{
  "head_dim": 64,
  "vocab_size": 8192,
  "norm": "layernorm",
  "norm_place": "pre",
  "attn_scale": 0.125,
  "bias": "all",
  "tie_embeddings": true,
  "init_std_qkv": 0.0287,
  "init_std_up": 0.0287,
  "init_std_down": 0.00585,
  "init_out_by_depth": true,
  "lr_head": 0.00381,
  "warmup_steps": 200,
  "batch_tokens": 65536
}
MLP neurons of a small language model. Each row is named by its layer, matrix (up: input weights) and neuron, and shows model dimensions 128-223. Each number is 500 + 25 x the weight over its row's rms, rounded and kept within 0 to 999. Numbers have three digits each.
After each neuron's rows, "fires on" lists the tokens most often at its 100 highest values on Wikipedia text that the model never trained on. A number after a token or word is its count.

L8.up1314:470497506490522506449533487567497489441483527551509500548540524488518513496514474474500515483476502513509520464486474482469488497497471511480467510549502463515536504497474481513473495508496480488501514492498510528462508492471498531531467502483530523552525483537501508503490535466497461501
fires on: " was" 34, " he" 16, " were" 15, " and" 8, " " 4

L7.up1403:454482474513542486455479529451493493493489475532479493510475547478484471482500511479497521483494513491491501535529499478506523480489546483526532460483494532531510531483508492515530531562479497507513495471537515469475510486525468511520518506513543503495503546514550480520499538500499492498
fires on: " in" 24, " on" 23, "-" 9, " In" 4, ":" 4

L4.up858:492434454479480496475490502462499484503526510492490518474540508495472514447524512526542483459507493504520465512480487499495499503478507502509502522540481540517485459503529533513532548500489531470519439516452475536468536509483485514533510520469504502503489478460486475528528515478521525487
fires on: " to" 17, " from" 15, "n" 12, " of" 11

L7.up1061:481504499503465512520484516466515477498510522506534469538463565536474457510492534508456525444496469498527466483478509482475479486516467494505508478472451496481493488443518480503518504541488488464525531510469543464510497462476475493482489499457486485520511484494525468512493508481518521530
fires on: " and" 63, " of" 7, "\n" 6

L8.up1345:514469521510522451472464556496479542482544516479542526557495509500508517473509515477545500476477521518555537546533510530524505476484521461506486505494494497483515521512498487474468520489491497497524563512497484449484485501547520459475478489489492479485487515475541501523523522472500481479
fires on: "or" 35, "d" 12, "er" 7, "ed" 5

L8.up1032:506482540522482455521527496493472496479486529517456484544501500466522501501480467498530509527472440533486502482507486492505515499483466535490483481506502462530516460555547513524541553503508487533470516459449529519489505505491470513481498553482508540475474500444504475540483483499455476486
fires on: " " 57, "," 10, " and" 4

L5.up740:534527507440486506530473507556494524479527532482482531527521499488505484463484486529537529467494503525501460498504505516521450492491504483510497500485466529487509481477506489449526486522469486499526523515466530477489487461492492518466503508484487473507524515490532462475464475534516483500
fires on: " |" 20, "o" 11, "'" 11, "y" 5, "ich" 4, "da" 4

L4.up931:513517525522489492523494483507455489487569498548431496495501492556483493535478512528476482504493476478551475476546518519499469500485515511512463466543541446450481494482466475493478492505551467525510502477498532483509492533484472476512483459537500505531502505447492473520504510508519474524
fires on: "-" 37, "'" 6, "s" 6, "ed" 5, "et" 4, "d" 4

L7.up279:481442459464498477470566526505448525496483514509484535494493492511489495512490489524501475512492476467467479551493532515540440510550484459514531488512526475512464470485495489503525477508482546524512488507505490504474449492495489487429476496514488481500499480489520522508520534532540511492
fires on: "s" 55, "S" 5, "h" 4, "w" 4

L5.up284:517491471447516540531463508457499505560490482543527517486523524477536533475501515448514503508514496494510492478502532487497512532511573507494461525500488536479504483508468525503510503498502480487507473488500496542501522507484474482496491496521497462549534524517524478553547525524502474449
fires on: "s" 22, " to" 17, " |" 12, "-" 11, "al" 9

L4.up351:452501525516473494518476477471480512447530506526490563499529468509491492456512508511463510466461511506519491492480504504516503504551495508491537481488523532489511543487500502488454495541474512548534463527504513534492486497509523464483495500534455480471501489503528503530483538519502509477
fires on: "1" 40, "2" 14, "st" 10

L7.up945:485451489479464461504496515474456541482480509502510532518491507489469536514510467492475490526512497510488506480493464470559478531524495489445510489451516519490493472534515468530509469504491513470502460538446519466490537495498468494500497506504499463509459479457509524513479529517471517510
fires on: "s" 41, "w" 8, "a" 5, "na" 5, "k" 5, "m" 4

L7.up1365:475491469501537493497485483549461512501513531481521533462509528550508490517486549522473475497497496526469482461459491508455509500521524558523479506545543510452521526470501501530455508492541521510510465465508519526505500445462475458513518514453521491487501509492475468518537501469459522499
fires on: " |" 36, " " 12, " or" 9, "th" 7, "ed" 6, "ct" 5

L5.up1034:472509528483493494529491510499501536522481491508506522490522490511491496478487476484534490494474532516503490500518497530493457519514523530479500510520461516515518471498532484491522514483501481521490519461509516471470487454418513475490539534479480543497506511476513497520457502479518505509
fires on: "s" 22, "ed" 19, "es" 8, "ing" 7, "d" 4

L7.up720:548519524491484496509528492537457490534515497526510521463533503451548493492465481497543464493484492495526492483533497464499476518500537444510451518523519520523472510463480516464460529506487523489500472482476506490465500483482505509495503498540462448490523523516503519530461512479478485479
fires on: "-" 32, "–" 17, " |" 6, "'" 5, "al" 4

L8.up414:551532495524496506491503492511505458533487539498504545492492472483541504492526460533498474495538517516512493504435533536507488490487510489481548480466489523536483466459516480478507505504475515486486472481510480495515480457469489477498474502497510477497501483532498456467508524527521455485
fires on: " " 36, "1" 20, "." 12, "0" 10, "-" 5, "\n" 4

L4.up1445:478505542455502498520495504526511491540499524509487516517445459498462494536565511539499510446485496560522433469495482502498501478533524504486491487493553519479530482493480478488462505505509514476480504472530535507463527494468500478471497455489506509475485519515498491505531501534508475505
fires on: "-" 92

L5.up98:496547519524482483505514521563523436497537488460453487540497521505497484530502505526472543499525502484559524492497513512508489487519522494505470435498505522506515484548513487488437523519464501494528501509527574477538481500482490440490501496528484520510532473486486521497501482546496494487
fires on: "A" 15, "I" 11, "'" 11, "N" 9, "-" 9, "E" 8

L7.up620:526477524547506519516541463486431470517516490458504519497464541547531496456490456479531526511482532549529531521500499536489506499508497496451495493498489506533469506480539499533528525520508449467472523507488523508489507508539485513549462490435551560496521474522509500534527524509522481459
fires on: " " 33, ":" 14, "," 12, "s" 10, "\n" 9, " a" 7

L4.up1546:503489497492530483509503538480527489494495491504525519547500480524498481520498488480494491531509517486487537495488499525516501541526522484502483504484518518513534495500496498511531472543497487522523457491517512508535484512513500535522474516532541471477539503490503472494495520490459517512
fires on: "." 25, "w" 18, "le" 4, "je" 4, "id" 4

L4.up99:499511503512518521518502515516477554500483493466507489523517573530463510560484506498490513495495482464501499518487461504490513504514459512519488533519449492489489500481548505521516514535486538507511525496480472525490499500479483496493492465505494478476541507455515489454500511477516517481
fires on: " of" 16, "-" 13, " and" 7, " Member" 7, " number" 5, "est" 4

L5.up1331:536529530520527477467488503559480495492551541475501518510487501488536520526508492452504503518478517498555510508518482488502507500452531488491477476521480508466504513500487504498500490470508496458467533512518446454521513534480475448476498463527433501501489476506481493542524531540507489521
fires on: " of" 27, "y" 18, "'" 6, "ed" 5

L5.up1104:472476486459462540494524494536518497533548518552486496513531510496487480511476516509471534519474470552507490519443495524490520491511449489498468464506505503501542457463501509483517481487468475545493490545515502482486519535520464472484496517506503518494513455499488486506536479512479471489
fires on: "\n" 45, " " 22, "-" 18, " St" 4

L7.up858:506522491495518507515515484473446465488501509544499472478469466483492461525529486521516526516481512501532480490493538496504523528509485462485472518530498499437510489518500484517524529517511508535496508441510534471508489478516487475508454509446518486542520545536477533455528525484503508515
fires on: "," 41, "." 18, " and" 9, " up" 4, "\"." 4

L8.up826:481512509506540530493529528471488512506493479505521518508496469478504482431515537520500495539499470493511534505474485539478491520517509486457467472527483481457516506537520519470513490511493515501472482531476525509471535507474525531510512498474518473522489502535502511493522480479498485474
fires on: " and" 38, " was" 20, " were" 9, "," 8, "|" 4

L8.up666:457503496481516531510478501513532481500499465476485477511492501536493495522493517512526494511472502517563522529473511558509532524500478483482498512483535471472484480494527508476533506525490501511465463549480505483504502485456534439488536552525481511481484489510484462521517520526516490475
fires on: " " 80, "qu" 4, "1" 4

L8.up633:442536507524506528452515481500502486485452483488494524498531482457499494517529492496512484501471490510492486503482470519462477507500500515487505518476504494495468478499488499461452467538473549510478485461542450484536512500477440499489514489509504492480489493499497515493492476462494539493
fires on: " |" 40, ":" 8, "=" 8, "-" 8, "," 5

L8.up1045:486487487447505522506514500505474462464516529500509500517491514497508498513523484530504526474541459528493512466494512494532492517524467534489487500485519491499481473510505500509512529505471453504518463529508501547488491483529514474528518447519509473482478455502473515495511503478511494455
fires on: " (" 23, "\n" 22, " " 8, " March" 5, " Miss" 4

L8.up123:487504527507487517507552464518484473507512468470541491503521483517526504493544509474486507493446475493458546512476503505476481504519499474480505538504458440452527523482484447545504475498521482470482478497497490515475527482495507486510550440514547473497478500507507551538453510434502476498
fires on: " and" 21, " who" 20, " |" 10, " but" 8, " they" 8, " he" 8

L7.up337:482476470463547474487515505498520524507472532538478508495520501530474498505576499495496475496504463521480476462500454491524508538505500498490467472514539452495542486526501457516519513510520466519506505518489493511512512514512480506519540444510505509474460495485482475515503535472486492507
fires on: " " 57, "aged" 4, " died" 4, " On" 4, " (" 4

L5.up1249:534514511485484506506529552510530493478446511510512516522532478547546507495474487489542454504500505513497457527457508536451485536517501515491495500529521468487517489490510443500496486487500469516500513482565464533434518493520522454479456509471515569480504526513499507462494510515544512476
fires on: "s" 30, "ed" 12, " |" 9, " died" 7, "%" 7

L8.up424:460513539471497500481477506527509469488473535485486462549488504458501521495465513558517543516428502496449514522466488474508530507536452493466482508502480469500463506542493470504519515542480504494491508491533515551515493491501483496477489508462450500480518513521480477514495481493544506507
fires on: " and" 38, "'" 7, " also" 5, "," 4

L8.up42:480473471480460512507571494497529494455481518507505492516477522514494485487532511510536543526479468500533505550524524497473491560517498470502514503525541470476497488503508493490528478527444489511474485501540534498488447462462465465521481458533503502530526492504502458468516514469543505496
fires on: "," 44, " (" 17, " " 9, " as" 6, "–" 5, " and" 5

L7.up1455:458508483475495517475509465511520459485470560487476509529550486448500488519500519499533527500459505461501464525525503557517501491475542455495532539520489479526506499466477453486469498550515496485540475517483479480503477498455492490534485509525500518491490514504484520534475476509501513467
fires on: "|" 16, "-" 14, "," 13, " un" 11, " would" 10, "2" 7

L8.up841:512498518538523512502496491436509505472482538548534498494546446477495477503538495524462515495468509521472469468486487525499499477491493522537520535507514470493501486502501522481479516492534469475474519468456503484504469540480529498485490523512480506485520513488484467509499487467517496504
fires on: "ha" 16, "8" 9, " work" 8, "en" 7, "de" 7, " Ba" 6

L8.up869:471516539421528532537505516479490502515502526504493505546471507457516473533490480490524477516476520461539503502501491457500481489489505514519508512513454474534501478471531514538498452512520500485517461450509522475451502482499516487506425500485484510497490474494476530496521486516500481487
fires on: " in" 27, " not" 14, "s" 14, " does" 8, " do" 6, " " 5

L8.up1441:490497493494462480511497528523482496495508497489465519478523477506512464497521541502528456542505516465500451494487434466468465492476508483486526480501515452510520508506531481483492526498445497473516494454526524494489542488501496531484500517520483494461476518479539517494535478475520446496
fires on: " and" 73, " or" 5

L7.up256:498503476466477505508501552487481523456490458555562516502536478483485458520505489488492526519469490522499503495472485506466460530497517489487504471526473503475507516490527472544523470476484460491481518546501498520521517493476529461472516467494517502519527484488518484533493516500552481486
fires on: "-" 35, "." 17, " only" 5, " the" 4

L4.up608:481535538487491458495517472504497474539451512446491511503479506541491539459503532556507550519481542505529530465561509488477494449514535501500520530534450485492517515544525498516502479521515512473515459512504505515501494501525485532517466486488524491488528512493487464513476553537555506486
fires on: " who" 25, " that" 21, " a" 12, "\n" 7, " " 6, " people" 4

L7.up15:547501510517492479514459449535457473527510496501489536526476486511548502492526500504510483537476498502485507499493497480539508543513494449479490535504517514463518526529475480512455531576461513501500477521489524502524473507517499490532548503490534491494471458504499513478524506487478508504
fires on: " " 44, "es" 6, "ing" 5, " (" 5

L7.up326:493463458502512500520507482495530518557505488447514489500483526533467477548493508483509502534462516462530478496508521511499507473501528521513484492531492470447499509485530495519478513538509521497511495506470514520537501517456527551482525460488461512491527503495492464521482498470480525516
fires on: " an" 52, " " 21, " An" 8, " |" 6, "8" 4, "1" 4

L8.up1520:503483524476472533495469482515455473478496513456521507500482503497542504497518483531494519507503479485513477508469474546504477499506464547471535469471527482492529529494518486515516505469478518529502525491538505470481496544509529482495578511562500503491516503491532458521461494510512488491
fires on: " " 49, "'" 13, " mi" 4

L5.up1412:500482512415482535465486542522493478504512489460494510482484493513491471518512468493485498466469487511503522483466448505502485532455504557510521525506495461494496536493510563476484450511518499502453496474520528525472540512455526496528459531476546512491502491508473559493535491505474471512
fires on: " " 69, " a" 4

L7.up105:521519466504490482535498522465468533464486517484543539512503444493526506521505497505496482480472504487483502522502542551502473502485539533503523530524523503552526488504468522486522457469496491505494489438477493508507451473526484513472494484502520503517495511505471490514507514451462497525
fires on: "." 28, " work" 12, "8" 8, " painting" 5, "1" 5

L7.up406:440516479518564495470498490521479510529488495500521529502506487492506506531519505498485521480461494550498528530447479465475514492462540533493484511518509508496498464487487494487479489513513483517474504486485511458500514480462479480490483491494534457526513442508480512505475471537526531514
fires on: ";" 28, " was" 21, "\n" 9, " (" 8, " is" 5, " T" 4

L7.up1031:445477527494466488478492485489493432510509474479525522514489493502530461501485443469507541465460531507507471452506479499535514526499486478528514494551487471527498526491488490503511484520543529481489474519527531488517524500452489520448493479534532498470536502452462508510510464507482511489
fires on: "\n" 25, "0" 23, " " 12, "1" 5, " No" 4

L5.up564:475469538489517494451491505498490512523469528491506469485494493495488454466515465508503501454513499516510487480494490503508534492536549488512524498489489527473522528535480506492506484523494501498494493516479463483487502498494475545475523492520484508502524492496505488511508508495511477480
fires on: " of" 19, "t" 15, "at" 8, " (" 4, "r" 4

L5.up505:563495470476514474513467504532494506500512549473494530521539486491536523456512490507514481494527495509473465470533519501509472498475513532487495440478492482467520503483506515499463459493488503498478496517498522527526481493497490442522527471519502467458494448484506525494493500525497505478
fires on: " |" 29, "ed" 13, "/" 8, "al" 6, "to" 4, "o" 4

L4.up92:526512534503512500449487507518474511538463505481519492466476474519499531478541500505490533495495466525496475494524540525467534504502545538521535465486511540499489467482531528501494504479471484499493483462466483548487497489540528508467486519490526489495547432545500509496521506502468514510
fires on: " of" 50, "\n" 25, " a" 7

L5.up237:530506511529517496462489482515485513508500493517532462552515498523491472524475482495488482507450473499462488491456528537474501502485517492516479528510509507519517492488542525490456439460532502546495522516484457526474465534515523521474507508504496502508487506500502508505526452486494490484
fires on: " an" 44, " |" 9, " all" 6, "s" 4, " Mon" 4

L5.up1402:536532489494500495516503485525478508505497538504485545489502480476469455522509492508497516481498519510493475481512473508536527478542550481498487516510486487480517469441526479449509522509540500504544478516484514508482489520556510519502514487509513497454519510476545496513550483535524506498
fires on: "-" 18, "it" 11, " |" 10, " in" 9, " place" 8, "op" 5

L4.up1428:544480533480528474491498507545475501468510503467484492493468485507515504454549487559491498469502496542531475490499518506487517509515438518457476478499479507498470507519464496528474494508460530508554489470508482488520455538445482521521509464525493499490491480486496494508459471497535457462
fires on: "ma" 20, "-" 18, "mi" 8, "ul" 7, "pe" 6, "vo" 5

L7.up879:549527481504493504478492526516492441463489503524529522538467453468492531496542513433505481491460506488523514494528481501488460480538450478468478507529511516532476541516516472492460492496521508521540474472495523540493541486510480475495504503462455530524516541495542511469467536491508481522
fires on: "-" 51, "," 10, "P" 9, " and" 8, "S" 4, "/" 4

L8.up1039:500517479523485484508499485578523512494488490521459497530468477485483469504455480484510536527477569509500490533493455469501523530466483501513567543499526517490553475508476500519513502545511474521511507510473521469521483523476516454485528463473523502503514471540436489485488508512558483490
fires on: " " 41, " ARG" 10, " P" 7, " L" 5, " J" 4

L7.up1290:490523476507512521475462494507562484519538555532531512503531524502512496463506484502532513521519484481514498469499509504459485499502559508513438511513457514491502508506466451511480520504508532490505499499518432523495531514520495522486458520532506512500467513495480528544494497508505525511
fires on: "0" 27, " of" 20, "6" 6

L4.up1514:536488486545484489468524517526504518488493522516490523448520480491536507505497500485488485532518491522476507485476501471575512507493524499496454498494467490535486471548494460486494528525507462494477507488461532438510445504482487483472455537524555509492443520474531442524535564496481494483
fires on: "," 46, "o" 14, "a" 5, ":" 4

L5.up647:484452533497496483504519494469540504471473493501536506500551489491517516510456508509525521507487504512510482515539488487482475499492517481452525487494463431507525450439525518493524526473487459511518499510531520500499565493491515498500521486499513483508481536502503466458519511475484486534
fires on: " the" 28, "." 25, "'" 12, " in" 9, "1" 6, "," 4

L8.up988:474474454474529473521450452534520494510486548520482520522485508499487499562521504506539503515530555460514478463495519506518500470495522484483473541520526497503485471464488525542511472509475507488548479502496487554518493538477484460487500435530508499485596486485465512512508535468498525467
fires on: " |" 18, " un" 16, " an" 10, "-" 9, " An" 9, "n" 8

L7.up410:514471530494494458475477495516492492491519496497502505530523516517503438512519460483520505501452498490484463484490483496489502487498544458538481497505465501479477463494468530473519550484501519555522559520491518500473470531496479521519479510494509513573478500507497523541505506506467461492
fires on: " |" 57, "le" 4

L5.up1394:461482506513521490470463514499467471501489480563493524489530484495530499507536486505523509509475516483500471544533492492520478520484486485531482536489530489532470516477472487478466507515519495515475505467516453498493502521487520509500534522506500469487525477512526470514510544498520454493
fires on: " " 37, " |" 9, "oc" 8, " in" 7, ":" 4

L5.up1061:534511451527525493527491491474478476482481474512512478501479497579476487531544471528472519589529462467509520477524503509500458505495505503524489483491529486515545523491477495504533540502503503513470533517491510456501482480470495480497500499499466493517526490511462520505501459480566481501
fires on: "s" 24, "ed" 17, "ly" 14, "d" 7, "n" 6, "'" 6

L4.up251:511529543518555462516494494521491486469516509470486507484469485479536544491491522427503462540468519532519499525511506512542498494475479505474517487523492542507455441514568513508538524485490500498563550469490472483504548476492478510520484494519503512517518534467467516513477486497532511540
fires on: " of" 25, "s" 22, "," 12, " Mar" 11

L8.up1372:508472519529514503508461484467482520484496503514481539510455509455475503545506497520535499470514511506502509526496486500538526485500505469451452511484514532543492467503526495464495542463496489516547534482491523512497530480493512469482498474483549524469516501474500531515510482511533532498
fires on: " of" 24, "," 14, " as" 13, "o" 6

L7.up163:531497514508495534505489516503488467477519482491474489518483479465473522501478524472449471514466490517463536504500497465492522505472476521457490464513546475511486449483522479483515518500546474452493522528501562531521497477521488514485524512525481483456476525459508478543480503478501488485
fires on: " and" 27, "," 15, " the" 12, "t" 6, "et" 4

L5.up49:500493529494537509519499481515473509496477505506541496458504588532497475484494477472515470502495532511512496528481475508563531504493537518510515505500509469556514502521497491488487506512450470455480521460515495482514503483491499496494500539524526478492491520476521489449526456484491520538
fires on: "s" 16, "'" 16, " of" 7, "ation" 6, "ing" 5, "ed" 5

L8.up1029:525491569446501485486498449548451509498491522486512508502446463483502448505520517508507497500499489514510537494505471475544501532510454506484468506470502482460492524513505470486495508467518498497466506532534511481439511510495512479530500506500459509502513518503502513500487464511494446473
fires on: " (" 27, "'" 23, "-" 21

L5.up144:555471513490518505543554506475489527513476471473480543525545511473529503510512490513533477480504536500528486570501486474457505486477511514506528524470527467493459524440488519478556501476493493473493489498478492517517448470520524487508504473484523524484466477495474469486495572499512511520
fires on: "|" 16, "1" 13, " place" 11, "." 6, " in" 6, "4" 6

L8.up272:523472525488511493500500501511501466496523508520494470490500522492505506515505474465496460475568527560530465535467522488480535508475485490489501494498523485512505507497474519486542532526510551485508543473540480497507486468484478496510436537533473500501479494507470456483521513519497485513
fires on: "0" 43, " —" 11, "5" 8, "2" 7, " " 5

L4.up1386:489460505443510483503537466546501511512536466504532524512507504509460486536521501471527518482466508499518476555475463513506497520505463512494524503485485483508485516493507535490514514504553537479507521496472487503477496533502518538530472488524513540502513487531514495506515536482496496507
fires on: " as" 27, " |" 24, " is" 13

L7.up22:503494481476513458489490497507501498487466526509487542488506493529532545507501491502520468493506511509473462477495573532447473532561528503483539477486517512497428470522504498504521496472486489471534500465545493508475510483477521453482480520492462497470528503485496494514466510484523509517
fires on: "s" 14, "t" 13, "th" 7, "st" 6, "sur" 5, "h" 5

L4.up266:509517547470514457452504484509487472502485502520486488478484479509497486471493509483545497487461516518539485517511538480437457536521519507484504485501534523505478533502478485504522513498507482512507438440517491453474516475461532498532471511480490484508510515464486458567520471505486532519
fires on: " of" 36, "-" 26, " on" 5, " one" 4, " within" 4, " from" 4

L8.up1390:480457509511509493534491489496482508511490514525522537460488515543507501523488508442529483514503511525503498525482498480471508506521531550512540531479525536512525476537469513499503511458485469508523472485526490454486513455520516465488506509485504484500526479504451496500504488465492467519
fires on: "s" 24, "m" 10, "9" 7, "3" 6, "th" 5, "2" 5

L5.up780:490525506477477482485481489537515457461486485508476532498518530524476505498550470518519477512498573543538512471497494523457487494522461506507495493525479499518456499497548498484482483488504473485513487489508499494515510473531490524517495505476514520506520527477481465538500476505493469485
fires on: "," 23, "'" 10, "e" 9, " and" 9, "-" 7

L8.up540:472481502482497520505491466523516433491500434497503488519438547502552441548529511513468454529482510524465513492473520495490492497509529492507541524490527510497506499522545506488493502503473525512476480497527497486531485475486495439518501519562512528484528427532488510495537479484504464504
fires on: " " 38, "s" 18, "S" 16, "D" 5

L7.up933:508484465485491500513493471502492501505511461467470520512496458496548464545509479516508509553480493534499533517533491520494519454456481456446506493493515540520518516508500516487466537545499507456520461483507496527524510491480502474562456502512501517497466427464514519482462479494465494495
fires on: " " 78, " son" 8, "\n" 4

L7.up1119:479510507479453504508502444516511500511486498536470553487500529502500449461499496509484493491504528495543537494485510498487509492556484484505513510480505497485543496481477529481518518485468496489508524450468536482495495492504452462517492506508443473490479492496520548503483493492496515526
fires on: "," 19, " was" 14, ";" 13, "ed" 10, " " 10, "st" 6

L4.up179:515485499489507495529535513476459490472483519518509529510520510488504494462543478525547513482464495500476511486479500502466541494484464481494571488511452480535544515471475506521486501481530492477472489500460542531477549486511482518513532498496584465554523536508462483491520528489489532513
fires on: "." 58, "\n" 16, " had" 5, "," 4, " were" 4

L5.up1591:504494476480434518496534532539473495520521481498482528489534508462505456498489450464551514506477486533512511494502511498507474472493532487470518502511508516515481485527486543493495550480500474484540492488485485450478471554477462499528492515442489499484465500530516504469566502506487497498
fires on: " |" 64, " " 5

L7.up170:515465464509548499514515533486508452510525463499497488506538475510507514541515470559495478468521488471515480552499529451486526500574510471491478485516485499531515512473457454466491502534502489509514482514501493514471516480485552492498529549534446463492500525475515500516506511538516519476
fires on: "s" 24, "The" 10, " in" 9, " and" 7, " of" 7, " " 6

L8.up382:466485466468505523495488457524516436506487532498525543461472509515483494536525527502524480501516491527516480521494466540480469506519513485500509534480508496518491497509487472476492453495462531510489528516485527501483510492449481533558483486475468538486558526528496571537503507505518486516
fires on: " " 36, "-" 10, "s" 8, "–" 5

L4.up520:522469514498509524527484476509499477519517488520521469534507515474504550467479468512507465434507506474522499509472489518502524515529515472513505517490494540482493501496494530506502501518488478546529480535436477469502486484511500498506523507476518505509522482487508511487458507488553468529
fires on: " the" 19, "t" 11, ")" 10, "%" 8, " of" 7, " same" 6

L7.up557:491524516540490446479474544499442484514543523509476519500488447461512498487494504464536543536489503465491507503531491523490478472488460512523509514542546489546482507499507495541516533536506488482531520444511554527541532480514479469464516490477484474457494527491478517492528517478461445516
fires on: " an" 38, " on" 14, " a" 9, " and" 5, " be" 4, " for" 4

L7.up1522:491481464465501487521505523455469490510517510514476513499508522502507499515516515495536472496515529544504479538468514506462459502512484491485490507499527485475497486488491505512521488525508528533511504480553462523493525531503508502491499499509477503496521521481529499511489481511470507521
fires on: "," 32, "0" 26, " like" 4, "2" 4

L7.up840:504537479512483501531514503499469510502469486507506497531455523515478516522544499542524505516515509551517516478494469472509488490464474470494481506505498496521522526488513521496497479542511529504482471467462488513469507528529482510530507479472502463539491505508517447496514530531472509469
fires on: "," 27, " The" 25, " (" 10, ")," 7, "L" 6, "th" 5

L4.up922:467515501533451465510473497516482540460581478505524521538464499537519503481516524525524491462495534562507463439502513493516502474489475503521499538513522539468522473486519554491507485517524523532493474479493537504511514482518488484480526486502538465485508491516476456530465511525498472511
fires on: " of" 72, "s" 6, "th" 4, "," 4

L8.up880:530482456443514535517501529450494485501481498499516499497508507495467473468536514515505477507476520511509487477466522493492476520494492493437511469495499507476528490527501542453497499472484485471506510479476545513512504521501466524540508480511465473506513510526461511526493475466501542441
fires on: " was" 20, "s" 16, " to" 13, " in" 7, " is" 7, "," 6

L8.up49:525470528496511458505532508496460473525517503499511517515481506524519478585528474474462526466488462520479524509469483483461502492472494483486508486507521535526461531514511528503532508449552478538490534519513520537463474461449485517502497531490516508492495517480471531518449501454517453507
fires on: "0" 25, ":" 11, "-" 9, " " 8, " ==" 7, "==" 6

L5.up491:505510484434473530480514458526470503524544501524532498510501527481463476502503524527515501491506535503527462525498495510514547500510556482535510506501495539527485516497466477469511530490489486462572474484478432544519493485486492522477470536473524449503494486482487524511506517496490534467
fires on: " of" 40, " among" 9, "m" 5

L7.up240:517519482471508498532488463540504516527472513529499488520513466526501453539497493480492549545528466505469535505527488544490522524483531532506497485482494478488532481471501465505461518483512518453521550494480442510469499495532476487516489543505501464492518502487516468486512488498502520554
fires on: " |" 28, "===" 24, "-" 8, " " 6, "==" 5, "ing" 5

L8.up1513:480486512543532500477505443530463484484508492536516519495511473504506500481528477482517533518492504521512479498514492517512482496483528521529513489509481548525516499502520487487475515463506487554503507492460498470517489496521496479494518497507499511503502484537476509549501492521483531464
fires on: "\n" 41, ")," 15, " African" 5

L4.up952:491516468512492488483524516470509507463519473491519534517474452504457525498515522479549469447515523508481501516503488539480477510514486499560500522514502477504469534477464529495511500520521520515497529511473500516484489522540533453470514461490485482497504472477498555513535434458500508538
fires on: " of" 31, " and" 8, "o" 6, "d" 4, "ed" 4, "id" 4

L4.up546:520490475499505499461483474449526519521474480486488508484483463547529495490520518535479487511491455467526519516462540536453534476510490499527494517525521544500537512511516526482464537483525527488515485491496524501496496489509512473517518475501541487482526486476518501475467517519515485455
fires on: ")" 34, "\n" 9, " her" 6, "ra" 6, " and" 5, "du" 4

L5.up678:470471538468550496470512487568443524513481545550527537487540531511456491576525509555486518528471477498510463479512463546508478496471483503509483490432539494495511508484525510463474496487495475521480491506532516498501526541495484524510505503506488503499481506535481501494463475508497473492
fires on: "-" 46, " " 11, "'" 10

L7.up558:490504482468517554506474465472517484507541507559507520466477525496486495469509483541496525505555496481528507498549486482530503544507471487528462508487491492478526490512475458457547497484499478524481466493472504462483502512483516538466527504493496515530460497522471518527461500506524551509
fires on: " La" 26, " Le" 15, "-" 8, " in" 7, " de" 5, " many" 4

L7.up856:491495483481458507531502493529530502535499489506520541521475484469485466535446536528497478536485519530553536500474488536473512525475498497504502508490551541479500491502527504539494488469484501488538503535525515494512507488542492465463530489486528472476510456517502482503515535517505427481
fires on: " " 88, "-" 10

L8.up311:521477464529550465518538511490507494467494502506511509477516520457506456491515495506522546471486551485512473532475537484476512507510500486513481500489502490523534525491494478474516521505494495512472464533501492478498497502500544502479517470529477533533467479546495473490437481475459548507
fires on: " in" 41, "N" 7, " Vi" 5

L8.up1488:512482532514495502520546459558466478501466500505493508499477515486489494476485516567518482548530497493544511482494492503494511486512512458492507496526510521482455503492504454502531561449528503487479516516509533483499497472476528521516500500472472500494524445481502487525513516466481451514
fires on: " " 32, "-" 25, " (" 22, "'" 10, " \"" 7, "\n" 4